Weights of a small GPT-style language model, trained from scratch on English Wikipedia.
Architecture: LayerNorm before each block, biases, tied embeddings.
MLP neurons of a small language model. Each row is named by its layer, matrix (up: input weights) and neuron, and shows model dimensions 224-319. Each number is 500 + 40 x the weight over its row's rms, rounded and kept within 0 to 999. Numbers have three digits each.
After each neuron's rows, "fires after" lists the tokens most often just before its 100 highest values on Wikipedia text that the model never trained on.

L9.up1039:502518461561470436572484405442493519495523486520461519566526500511456500520509389490490406514586476464516522509564538536524524488474523490410497439446542539511493523461434459390427439469470510528485506436544494529537565512545544426499527527532545435613499518445509463526494497492410524480
fires after: ",", " the", " in", " U"

L9.up5:475500511484495628451535559521466521492518478528446520533560533512543534439504471434542539487518452539517465489597521550517477510465528545544501524484514468451447502517519489520487455516469380562534526428597497519559492572583542492401519460521499478489533428483507478480476505509545460496
fires after: " |", ";", " /", "HL"

L4.up955:549526573522592536556512433445471545496421456487485503500528524480493510575476565500536474487560491489569571465502532595404559523518539560518512541559480467525458548457504486541495505550506505497527463437524519513518518541502477491562467504532565536485529483495410566510501488537436471492
fires after: " ", " (", " –", " key"

L9.up1287:546505524532535438572526493466459403548446546471527504525498492490469470467460492470535417537524559460483505453394460517546478525520542472511430555552468478487505535514530480468413498454477518489457494515451537501425575457484491523550487510479470549537530478501474487510436502501439486452
fires after: " ", " $", " than", " over"

L6.up1342:503545462590435514512515512546491450506472449513506520484524496479465487509458504575539483498473501525529559442523504525498535533509511426475496494541504424494449512456505495514534484490443520474547465464478455570533503518502522517494466510569517504555476452536456510479481469536439500534
fires after: " ", " ("

L2.up490:586434534556535591526488536468451525486475539450474471481477514502511540476472585499502418517451480444550506540520451511467499465519452436463499547494493514484513501430547492439507483582532587474545432513463404532523468423550555431581459448508419441529504553488388474565451474502495491591
fires after: " of", " was", " is", " are"

L6.up673:528513542444478571433508497466477409467488481539458499554443536459528470480467550517538484532498477527500606507469495533437481497541612490547493551555527510547473565479446489467506477496493520491526434490509499501542557516501510556498531436476478466565515427496485498437447477480490519512
fires after: ",", ".", "″W", " ", " the", "″E"

L4.up1291:533490550512576544586558483431445534576565479437526520499498523512477498458542485587500450506491395494478509533488508479481484515482549530479453454484523503502448531458508495546495444524461522471525529534442518474542426451542523515540501508471506532562490496529457596511493503500455484493
fires after: "\n", ")", "1", " ", ")\n", "(s"

L2.up629:492483517492504523464545506573462525497497474571496513489545504517516502468469503377534552472481484489492564505467486520540477498528473491458422517469468477417527510496473406444470473484508499496428491465530474556490564438551592501452509552473469459538536534472506519520526470609541531527
fires after: ","

L9.up517:536479480504507536544501448425561574525496499500391434494526521500528460477440515527528536493540536525439483562448528503468542486465543510442511474508523505489507511464521445482519453503495478570455486474482479518587523472539476517483378520543453489550516540478435551471435471451494484528
fires after: " was", " is", " as", " one"

L6.up342:539480445514418463533487423443484442498494486499454492510531476445485473466517563464592523491544540548484492457541488506474494509548463495498529545545513518467532520449571516431515474465489447414474542449511500525564509543535477547506477489573466514475514484537472585454509449542495529531
fires after: " ", ".", ",", "–", " ("

L9.up815:513469506499507472513532492534519473449551515480474525475522438480453557484468484425507517463516448541494517505544519559515482470494483523499464444524542503491502493492409474378457519428483535499437541476552443531465544511549487419495462539435447525529532504503550490494480419520444455516
fires after: " ", " |", ",", " the"

L6.up901:477483530431514569550464414519448526473516519474579452475595498483543562547543468517564459534483515486562517477506476546549521469529574494429488564552487451496427492454487489504532518475589543480507522522460466473449510471513435487497521444491472523455528475432499492521555490500473491477
fires after: " ", "–", " ("

L9.up185:543466420511506547440514502612582526516458531516443504538526485439534493474423508447518522530512501552476517477520482555471478505489490490444506554615530504565528587431467513497480499423427580475442461472538469528530480492439479522524476519507491510544505533527506462520433452480413557480
fires after: "1", "3", "2", "4", "6", "36"

L2.up789:502462523450456516507536483506394585502526566552577446476549442520495540493537522446537534541503479515558552535471521468510433439561466451505463506515500509471489528400467465451498481556469385429490467455445478467547514552552553513455543552547455462523512551506541465514469500491512539538
fires after: ",", " A", " Al", " N", " Na", "ass"

L9.up1326:513509468586609557523548457433497566466570450501474509455509508502514514497431485527497487596564500488509513470576462483502473476495495508458504528582497549463501493542494486435513545471530536467485514449503487537549576568505557551557500480521479450503517505462553495525474488488471474449
fires after: " the", " an", " (", ",", " and", " In"

L2.up400:515500448554518534526610503430429510486467470534507468502514461494540511429477501471489580522445466489583617528506490497490456472517420516471459535450493452477520479488494512511472539502492501467428508474501485521498553480489550502540527448485526514516479481539517558615467481549510489490
fires after: ","

L2.up297:523490502515544509466534496558493502495476497515510461522516558486461502501497595477520534559466525486530537513529486495500469423485517449506466579490477500460542481473451480473558510545427476542530478454547474498515534462548557473496496482533430448492605506452440468520526490579432541558
fires after: " |\n", ","

L6.up606:540505471516502516535487496501441467479546457434533538469526533496514470482444552468537455483468508457524476565554506507544528484528490451535541483588449463481488504508489407528510510494560573400451479517474458486513494474519469542491489615487418503463509476514478508464463463589454452539
fires after: " ", "202", " |\n", "|", "201", "200"

L6.up880:478496556463501451499486386470468516494450471524482515563537484511538528540428465514552525503512483493491581508471489468444533471508529472518470543542575489558536586518532483450466519499551442509477492497480476504557502495429567526617502541464516518587451459547446608526554489511498492497
fires after: "200", "202", "198", "201", "199", "197"

L9.up172:538460506495555474478459474506485518478481517507488505494513503505544540494462404423570489516536536546523458523439504510520471549388557488480443488537496522494507494507585496433447516492462421465479485497470527463490490504509467475528515555515481554508538492459488520574458515418510531467
fires after: " ", " $", " No", ",", "+"

L4.up1531:569424523537577483497502526500456480543525493491522463511581557488519432456472534507587457448507501448457520577505513564473466519480466500497498503474500504506473582480495497461547531563520422531443495521530452566494547555481558475456485489503462476499506502482433505461480501554487487522
fires after: " |", " ", " (", " cl"

L9.up388:490491446509519572497482548402518508586547480520467486463560470424513521525490551454547443479519522520524506550479522516514509563481480463515520570536469416557479562407457496491546461517492604508520423441493499522529531515499436546537484476495542532474523492485523428479478508484513463522
fires after: " |", " ", ";"

L9.up1335:493481510487532507446494513443527506544552509529496488526499464424516534511446544493504534501472505477559472528478526528441495489435473466472463519574556461517500578515558462523465476477501542562482454493472491482496595542455461515545466513474525510508553464473480502497544534481520440545
fires after: " ", " |", " T"

L9.up41:531466481502496525418495499458453389535527508448510474497566446522419528436400480475506474564513488501476498462573525471500509492433536446472528570573479561571505497464550484486462497500521487533487516508498517492485599478522549529516506505481492512480525452469564519473494534532500531485
fires after: " ", " the", " of"

L6.up503:489496475564479512498461508505465482504538524494492408470522479488398454442466443560462498570496541480435488526525525540472457464465456508465573418513513467510540524516515515489392496477492520519502480465467510479470608480557502450519566532529458459506562502479514489530481535546474553483
fires after: " ", ",", "ans"

L9.up21:554484512503506580518531496518531562517479519437413423480501570470508462580453545490532473467495502534474544519546486513529529461521491535485542561493478500511497541494469429530532549521439518498421479512419444535505497450478508480491514469543523533482498502483434509467458400531531462587
fires after: " was", " were", " be", " not", " is", " qual"

L2.up908:562497499544478532451501520572564501554449490500493435557529507484476489491493642462528514539520502455514567526543511492505470496465498421512455487526391488437506505514511463467523529503510466427437527537546507484488546450489509468494438516484563516474521420492493498497483480513472449605
fires after: " |\n", "|---|---|---|---|---|\n", "|---|---|---|---|---|---|\n", "|---|---|\n", "|---|---|---|\n", "|---|---|---|---|\n"

L9.up1533:603477591529510590448475460432490486509555500435499534446600508515555458480414481574582525528476484439495510535481509524530490455535510511497520470501538519436495515550448404502528531498454470483452500509509442513482486492543518499513486515478382478568527480463462472511454545507470516509
fires after: " is", " was", " and", " |", " of", " been"

L2.up250:531433511531578513441529497458475480528567479525458474488531476518534495456516559501494508476481482478569460530553471457556509506496479523550447472491487536424501586501509469505476524533471384461437468470428496533527511518568517537415482519482419516503498482451481528480510461548464460519
fires after: " (", " \"", "-", " "

L4.up806:478485449500488503507490555407498485609529534518468475496579445527537455480461538420559479512476476571478541536517523511509500489502621526568498504549501448559502573483495526596429498506553453505457456475518504533519454508530438523501532509458497522419591477488458503536471520485537528486
fires after: ".", " ", " .", ",", ":", "os"

L6.up1452:529522491531560548490503518524447432460539462420471472540522515530397514465427549544542522443507484576556568423513470543514484495500443464543473477510539510477536536474502470521532503474476438460538500511466415537460527482528548489449491469555535540472549506506501509535496487512468504520
fires after: " ", " t", " st", " a", "-"

L6.up1103:526487516486543503514481471502493472477487465524507490529504456510538456512504486529595535511535510583497507510518561586442522551483535527527506564578462470479471499464485487569524456464488440471451458477433476524549481545515549530510510427524530500422489418507460529490479464566501513562
fires after: " ", " |"

L4.up842:492391449480564533556484538497444518547574493421518542508561500455513486510466527512559548496405566445525463519559468493537473465422512497544547516510491474534486535492496455534534527507558441505482513461545500475456521521513500490477526559497488541463472537438561404488451477515535522469
fires after: "0", "1", " —", "2", " V"

L9.up682:560422448493554498415491509553532452568416579479494498482575471500558438460473564457549484497554525518519463570412508542549518515422592550459478519537496449534504531490465431472532526452487513580455477425521452555477454495481539506479541483489536507531581467523446453522494498543491416524
fires after: " ", " |", "-", " (", " S"

L4.up1031:541481512545485495533519438461532451546457576436551537475581496417361489466426516511563506481447525554477604494438482474503461520503572493415503452515549491459418552491543548526491441519464465469493537524486519516530513448482489536474465523545565518506493462467478585521527486547448478573
fires after: "\n", " ", ")\n", " ("

L9.up1431:581461510519467506499448444519571479489504532548514542517559423483448524507471534468531428483488481493536556500467464544482571452538499491533486500628516531558518550468521531459561452472475551508452411472526491476496556448458502516481453506470502471575468501557490485494523482546532535502
fires after: " ", " |", ":", " of"

L2.up89:551508517521518477415545494534455470480552484567482504460523530492500438416549491436503470524523512562477492479479464478571513509502508478555427506469488499512517556526508434402509520484482511476464499522481430497599529486493508494437473435534452449565574479465550525541470505537481485504
fires after: ",", ".", " Hill", "B"

L2.up1473:534450557505530540551496513414438457537530521524498506531479521485493481484486487546528519471461487507501467497499448494530494445455431461537565470534503470568464514473496512513567495522580525555520466511444542510531537462513501443463512531570466469458498553473504503524503505556513467485
fires after: "0", "1", " W", " |", " F", "G"

L2.up387:523457458518518515494595467488525497497525470460507433556490501509545497499513613523538483528537484487459555537533514605498462553506446467490425527490490373492556515463466442513518511488531484476464464523515447512495556431561511591514416518468505454427482460498425535490453510506457474597
fires after: " |\n", "|---|---|---|---|---|---|\n", "|---|---|---|---|---|\n", "|---|---|---|---|\n"

L9.up908:512462513506474458492503521484499446527398436509460452492523539511557459442468509453525443557502570471565507428438473533475558513520569443523525499507528481486514471547496569518402482493475466543516507460527508463547517540508488505477525456511469476555536555574497503538459554517480462496
fires after: " ", " ("

L9.up1256:528469462516517518477468486509488506533509510502536573428545478511586503568502501492584569471492508513568460462543566518475508579450574530499524505483533424554547518462459461455530524500499448541487502533513531453543520544562495460451518448466510498473536519432510498483491522572542443516
fires after: " |", " ", " |\n", " +", " NA"

L6.up221:560518514528471571492496495499530550526516523448504464447498570466523452489460572568506449446462500509496472478566510486481455486491514452561543482494480552480487562448487459552512525490548556483493472513503530519455529458525480477503461509436489498514520521509542417524473453594450457664
fires after: " ", "200", "201", "202", "197", "198"

L9.up503:596419480484505562441516527462519471491510509515462579473523525505434542498495538516514541539422500484524504497511474476490537498441454465517514472521444423500524491468551501580534446541504468518525459492461491508469512533529459528466454515480457525492528467496492477522524498576493472462
fires after: " |", " ", "0", "."

L2.up114:445473458552490499479521489487436559507539467531464530476497486466516540492513489493497530473440507466462438519496499495605513457532476476511480549505501503451503490515494448512490526455570558564465454561523497495607481527484478462566516510584401443462484442534457455488445490489489494539
fires after: ",", "."

L2.up1023:487492474504577476458488461528484575471473478400469441473537542520522491461513537550535486494461499499464508504401502453479481525459482520612447533495490553508570515481513471533478551386480544480418513456482432566470457502494504476476477473495493464495585500522541462524495509543501466525
fires after: " ", " |", " the", "|", "R", "-"

L9.up4:509483517438558574593525535500490503506511510529537541428447466472486520506476504525515478527429552526493479484544486523526494527433455518471511492484456509460508523548523459485492519569494505484456487495502556498499564457489465535485517498488440471442565481444572436454447501498544478494
fires after: " |", " No", " ", " Total", "vis"

L6.up188:566545478460544547595492508544518470508475565437501536544546464489491459470505502563515502540482515579529521516557460494508435489487537431477485484493493470446457532482507480517517484460554487467516466495432526529530519435520560474485523534576508479519535528512539525515498489527514466555
fires after: " ", "|", "200", "202", "201", "197"

L2.up862:508477414567475513548550483517442533508559485586549445491436600466517509467491499477487574532408412485510510438449477458500504492504449487491457458481488544540448525530489506512435497429489497486416463512506527508558460494569486457540458473530440448491518516488551510511491476503504529471
fires after: ",", "),"

L9.up525:505493541472601546574624520505432457610505500497513510474503448568551499539526482553494468513487524515557528498499416542462489428429459472531495545486502466477491480501437462526511483450462457493441576464542509461469490514513505442541503520481482528443569490492488435534468527468418481466
fires after: "0", "1", "2"

L2.up1492:502496478481565466484495508542471509528462524493500490497591506480558493430527521500511490486561492498501478532522501534480519522447557527529440443513528468475546505436566484525490487495491474497461526511444464528506487469494454487540483593503507547419480509512470543512478513500516500497
fires after: " (", " \"", " ", " |", "0"

L6.up268:490488533494508528485505472461425577528582566500515494445576471466475605465454483481536433444520474487487583518508463478532461528527519568393460582519520516549508517420517509500543514508539440488488514478471491497518504525484542532497477447506518519440477489470428489564492490577483482479
fires after: " (", "′", "-", "W"

L2.up424:557437577495445507502479511506429516461594530493513519443562495486506446428486530500572460480430472514501538500536452489555452441490489455528568526483580565491481493474517465474541501474505437552481498493467549476465497499550512502520498517520457447476426475448480490476522509515497410561
fires after: " (", ")", " is", " was"

L2.up1165:484526513493528553576582491505498520515455468423510491523570474527453522464516499513493539488536522586505516484534416566480454553524447522477448566495478504503552498497522398503527493432477447419452477461508405537504500433551527461508531447526540468510500430521445464474431501543499475516
fires after: " was", " is", " the", " are", " were"

L9.up1271:492472524492509596477526465467462487456549468518411493457474476534488511520494452488539476531481575496495460411546504537499459467414563483439467537498512443475554520446515505538466460479474476572458484519467522496465476461493491410534505480486511531502569477536515493492439517469440404508
fires after: " as", " was", " the", " became", ";"

L9.up1504:595460489469516607549521538529541437578419550430521484458586530409499543521433530499492462485488477498514450504500503489523480532464528496551516512550495510476514530454502452476522491467514558543426460457556486558503436476497427518462402534540501480519565507438506456456443504582485438477
fires after: " |", " ", " No", "|", ":"

L2.up941:513465456475489517479496460440484513481439507519478485528492541499448438451517556501479474548592499490502503529534494503497470475533527453539488549490537548498561508514588435500506507469418436486470534496553471521446481496501517454524422546503454498516536474523447417457461498547490522476
fires after: " p", " P", " The", " v", "p", " the"

L9.up1382:545449497438533580528512454471509493514504524439483490465585468514460557535506468517581511586499569492463490438452512434539480439397521516505411493496517462513484533526562431485500499479529529508505442518403537507483535507477562454533480473485469515543512462451513539494459532470508539516
fires after: " a", " as", " of", " an", " was", " N"

L2.up595:542513489494502506520519502463463491507537466429515484534538450522495463461576512578502448573526485490583506520461472526499433495493496484558411496478503560474564450427544458548489495520514462449448558471501469503422526492511518463456473480517482569392501471512431521458493540522499498470
fires after: " the"

L9.up423:483483482493538524489504450532549475563507499526462494520548449502535436486500461483494517482545523520519582499490489515520480523503514547467479481515479535415515527518496483421534453518511376452507528468535447542574490574578543528486459481507457520510492462492460486467519520505501469451
fires after: " ", " |", " V", " C", " /", " W"

L6.up617:550429492431460492535493459467538561533487574493462496439470572466528589541444456508521524520509425512535504556500494469477411497465548467493476524456505526452529536477527490500564553471525493482448449477454540517486501423485559454517501524484446488504479548523546615473518438534456443600
fires after: "202", "200", "201", "197", " ", "198"

L2.up760:485502473463517444549570471501394527504485479485525492527482491515499526582498499461519452494503468525504571499512481527533455497497543514524518530501457410451436485456487481460491494461412479488435464459518419544501548466477532480487504543522498499524542493488480511504480503570441511523
fires after: " well", ",", " total", " age", " addition", " which"

L9.up1412:530463386519505508531469474484527418513503449533554534535534489497471560473437504421566464493522487553586470536531496630541515495466454474506518500614545534503474485508517544479537472445435473504497522389531438535510471480503538574533473499556480457537529489511502464467405476571529480469
fires after: " ", " of"

L9.up609:518488448519489452489513492486613557598470570435511539493550514542504550466467504561497472484473501559523461499492434552478399504488518515447496483574532517518439523456542547411424499489472574533465508477535479515445465515542476525459456508491441481492502478451459474542530519567390455515
fires after: " |", " ", " |\n", "|", " Turnout", ")\n"

L4.up336:485516467482532526513462444521480529465478529538496473473490529496499574448520556445613429480461498529496466511526514466456478482496549460531410463517471517468551486428494525510460484525507477572508555491486546514547505489568527458467494518511470471491521463500455584576393504580471466545
fires after: " of", " for", " to", " |", " with", ";"

L2.up466:515488526503555498493475464542512508530536525541421491481535524503521468461485505530566428463438430563465470583444488531578551536526495551528511500526551533486548527458481471413454520554476507508442478451511511512531482523443506446550461507466398455532482498506478563541458464525474521529
fires after: " (", "==", "("

L6.up525:491474515425561530546539472444497530536578545383548529538528544553508462491487485519526463461477501479560522489561479620505551456452444505546499459485496500479461509442517469474518470442519518471504504444484506488506510531470521479598435577520485523523482529518557493537443483503477472497
fires after: "0", "1", "4", "2", "6"

L6.up120:486531453518590571487587524528516506478488502535472468533505543516478508411516511554549515570491465537498479512457487446474484482479458477570443475542550528389522444461482511507526471485522498528505550373489506494571531434588483470517464485526492475527524487478504486541427514455473419518
fires after: " of", " in", " for", " by"

L2.up1108:550427442540516483500495496531555476475472524480523502470600474523582486468439478475569440505463515477544514526587447521466559547496493491450450498520489514481508486389539508521464528465490527479538513458535426531510520448509497520533495549509490518514518492515548507540499482501510465510
fires after: " |", "1", " in", "%", "3"

L6.up557:490509514523513523464471455437525508538472474425537568461571467497515458450466557505534489494424462472447546515479493557507526503468569561526509561561549484463509504501509511463554471477498458574537499552486459490541526498521483504457464479525491538503530535502521437518477490590425394463
fires after: "\n", " (", " Website", " =\n\n"

L9.up261:517490562528466448449471362439486495553467507528464450505542487511518500499477475496482512462604514484507594577532518486440498471550511513492490540574558490569496548425489440493536490547491465510467531494470478526529531552483529531588504497571519471575444506483412577562527511473494446476
fires after: " ", " |", ".", " Notes", " Press", " University"

L9.up812:561516528515519604497510453481522401500523482539427461558548503502449523525514532454504448491463532490576518549488522523488490570551508488600449485569544476577450531542535502479490500549611467535411431420418487527568482541477467550534488494472504503528493457501370480519495482491488464470
fires after: " ", ".", ":"

L6.up190:473508522551568487518497499535532515566434534532459507470530520495510506468481484509527482532486502481488481531506509507426506493502526532527593538473602476550479536515541475454472504442456521497495507513538515514504468508506471446464477477435455439530492451500476470529459473499506487525
fires after: " ", " (", "=="

L2.up482:534432428507476507482518474485507513453491491508528481449501471523522507448479465521546495506517483545495505451504433585480575503526476510502493535518473457493436464423486500500407477445441511519501536480472478515464496493578491557523542554478454428531501484531552546447494494590461462490
fires after: "2", "4", "3", "5", "9", "1"

L2.up874:467429458484513490515517443465553523509551490484510468468505492474552490511473484522562462464503496561551515496577526558495468524502486466494480538542491487507521532534554488562466489426460595530525481444442497533493518465482481512579479572509530477541532518523543498490446498482452435495
fires after: " |", "1", "3", "9"

L9.up1369:551502425509560528498509477489523458518512476469530517495457469470520467509512460537527521517526510562563520574460483493531473478527503526431478462475515508404473494464456457513489543484499538536482458501591433486546504518519482441488487555513417510563544498508488521505523418465468504451
fires after: ",", " (", " in", "-"

L9.up470:500456525551570516561542465501439457519525442456510513485549461527509476449548456540581450553482482506466513523518503507482480477493455490522519485440497416532534518486525494515488464502477472506513559449485384515522443503554474516451510477513461491520497515462415583485497533541484457487
fires after: " |", "\n", " ", " He"

L6.up325:508468510486558506534466527404431537549492568439485447483535556545428412444511516494504491538432543514526572626503490471455459496547543522531511457524489570439447553495521510533480459489509452518438544503540517532520511553518534531429570471554444481465519506530484454495471513544535492630
fires after: " ", "–", " (", " ===\n\n"

L4.up698:535485529474503580565484475479440434530508536427539494458526505457446478497520490517522506529413509542463510519418468498462530581453522517500506549507490500435474547477541443511463535439533499446476462534534504494495518439586504496496530483439496508472563478500504477528442518551508444579
fires after: " ", " No", "F", "|", "1"

L9.up579:524501560531490487477528435431505471475521467477463512455561512511481478483452480517541506534540534597455509536517513514470485503523450522456572463532493475479602531457500501481438458456467580501428486561526466500518464470512448549466495429467468440549558485501510526494418476439410490469
fires after: ",", " is", " was", " were", " the"

L2.up173:519466554498542490560502463467439529503527488488473507503518447554515490479539518577551451484497561471522458500483519489467517441526522521561446457451460539513502525472515448503516501532558459522498520478371484524492493524495511469501499521528486467503495553512459484490486485533537456508
fires after: " the", " a", ",", " In", " in", "In"

L9.up506:583495469531487513514493531492521424537495511559488460491534460460428602461478438467523487474508492534517502493474497574470474514480576473530460528522516498525476551463508512480503504522496584475527452545471482502542509543491507522490492529487428504503538464502484460535498476464493437462
fires after: " |", "1", " ", ":", " $"

L9.up1230:474482557530493461569527436482466515498616454466516522435461488497497491514463511531523527558425513515528528565514550475520461402487545490454537490456525498609430524500463522445475533510532540552548525458585536511570477536577515529492544459473435460507471540423420508464499459516524525564
fires after: " |", ";", " his", "h", " ", "f"

L6.up1500:499493473559553533453542413560516453526562515471510470577533474536449487452465493509605433577455531498469475568487507489496469469425510503504523468545545592539413499508521443516440519469513466532505522466415520499493472472469509507531519497449462446606490491501492385483485493524471493596
fires after: " the", " an", "),", " =\n\n", "-"

L4.up361:496485592464466484532485474452459565528518486471485523536564547436456527532540523516518487519479454451484517502453512447495494492475592485561483475474525447511527557525558532477465522496551463507489496486517487522454515472503510499540484533482498496536495470529499537502508532547456476534
fires after: " ", "200", "199", "198", " Party", "201"

L9.up909:458439557492569498463492368522451526563489577488519430550544520472505536426489504453567360447534509540562528569592451468494484492559550439455453548599505433584420523499471524438525549529513468550480521457510506504484438483506449549429484466514467492521454457448461529512500455456517521448
fires after: " |", ".", ".\n\n"

L9.up1502:526525510512556504513498461458472502455538512458449480500503540465462550519465522535605433528492482503541477520514479580502511559458523484503493492470515491479493504516443513485458481532415532527526500496585531509455511489530522513442504440499494502538552444449491462493502477524471503512
fires after: " |", ";", " ", "|", "0"

L4.up1081:554451575524490477525481518475529482518546497577520511423556556478531525495460469494576535452493494492506550476450404536459515600490446485489455528548459493552418597477497505527505503532534539537484457538430484514597516438486568545528422499498473526514461413521498511482552496499538507498
fires after: " United", "202", "201", "200", "199", "–"

L2.up691:528547537468600544493541520588506517516523460478502480542513532498536504435508498562572433551519512444467563483563459559450465545457441443529399518482507463449539516471470498554514484475558528466391504485448516503489538408541534510516429504512470472452519413522428514496447516512426491622
fires after: " |\n", "|---|---|---|---|---|---|\n", "|---|---|---|---|---|\n", " for"

L2.up692:544490487540519549440482452535438465508500483454419484534566552469523493470486525487535448487508494550493547523559475512446495537494542480499504536485515467495524514548515484537605566517552475422487476459480487522541538443504549559542468462461542493410540446514527482479518546570476467573
fires after: " |\n", " ", ".", "\n", ")\n"

L2.up253:505514578568508486555503498550471525549501498506491552469544476448526452402522494541544481546477466554511575477549469522498477555505538395502467499472488428518503504452556463489570506537518507485499498472502544487560485430479565486559559545477485514501489485509381491428537451492508552497
fires after: "–", " New"

L6.up151:537501556577484475535520475496436521478476464497501491521534503556494508505466524486568516473459524531521575473523475468438499449504547423529477491513517532483550544447512435506457521532472392468510532538542522509510495444485502559474478518498504509515470491556417575499492493500517488563
fires after: " ", "–"

L2.up1258:542486518439494530524474440544504473470500537439556465511562522485469500532427525472564532473508477527559522472557482506474522511483581450492494477563525553469453544407508493542577529490543449488481485485535450502528512499468543488453456514504522564518524432461501494508484497595426518495
fires after: " ", " |\n", "\n", ")\n"

L9.up111:559486489455543559469503387444486512546536518438482518446509553526497486501549543510566431581542511522466450435466503471539481546488500450539424481523554468530506561545536523526402506483437482500479494466519477521456460461566486524511511466498471543492493470525536446460519550528504447488
fires after: " |", " /", " a", " as", " the"

L6.up1113:472512510476532497489502425502484466539594501552476483472533495503517512446483499541514442497537459570556513503533533416508432477517564501497474520484524413565490497417554467508480520530468517473485625493505456474538496498490508552528517515544458550455492502551499493510481525554456500474
fires after: " |", "\n"

L6.up14:577482460472520430522480508509514550546485536457499493514495528503499464467510536489549518461506467489486454521482416497539498546454523535470488490559470579449551601420492408509488480538575468428397517541458479522522504490559545445465518468459446519434531442441499501482524452507507488506
fires after: " (", " \"", "===", "==", "\n", "("

L6.up379:507480529412576478499475452495483516516518468415430559528501485492515558447522497521540548525481435533586516483437515447544436542526555497502537501490522538499488577435556517482500547478419496442451501490437425515455506506477507478420422448465427479500553539504531535464454506579495474453
fires after: "\n", "|", "'\n", ")\n", "°N", " |"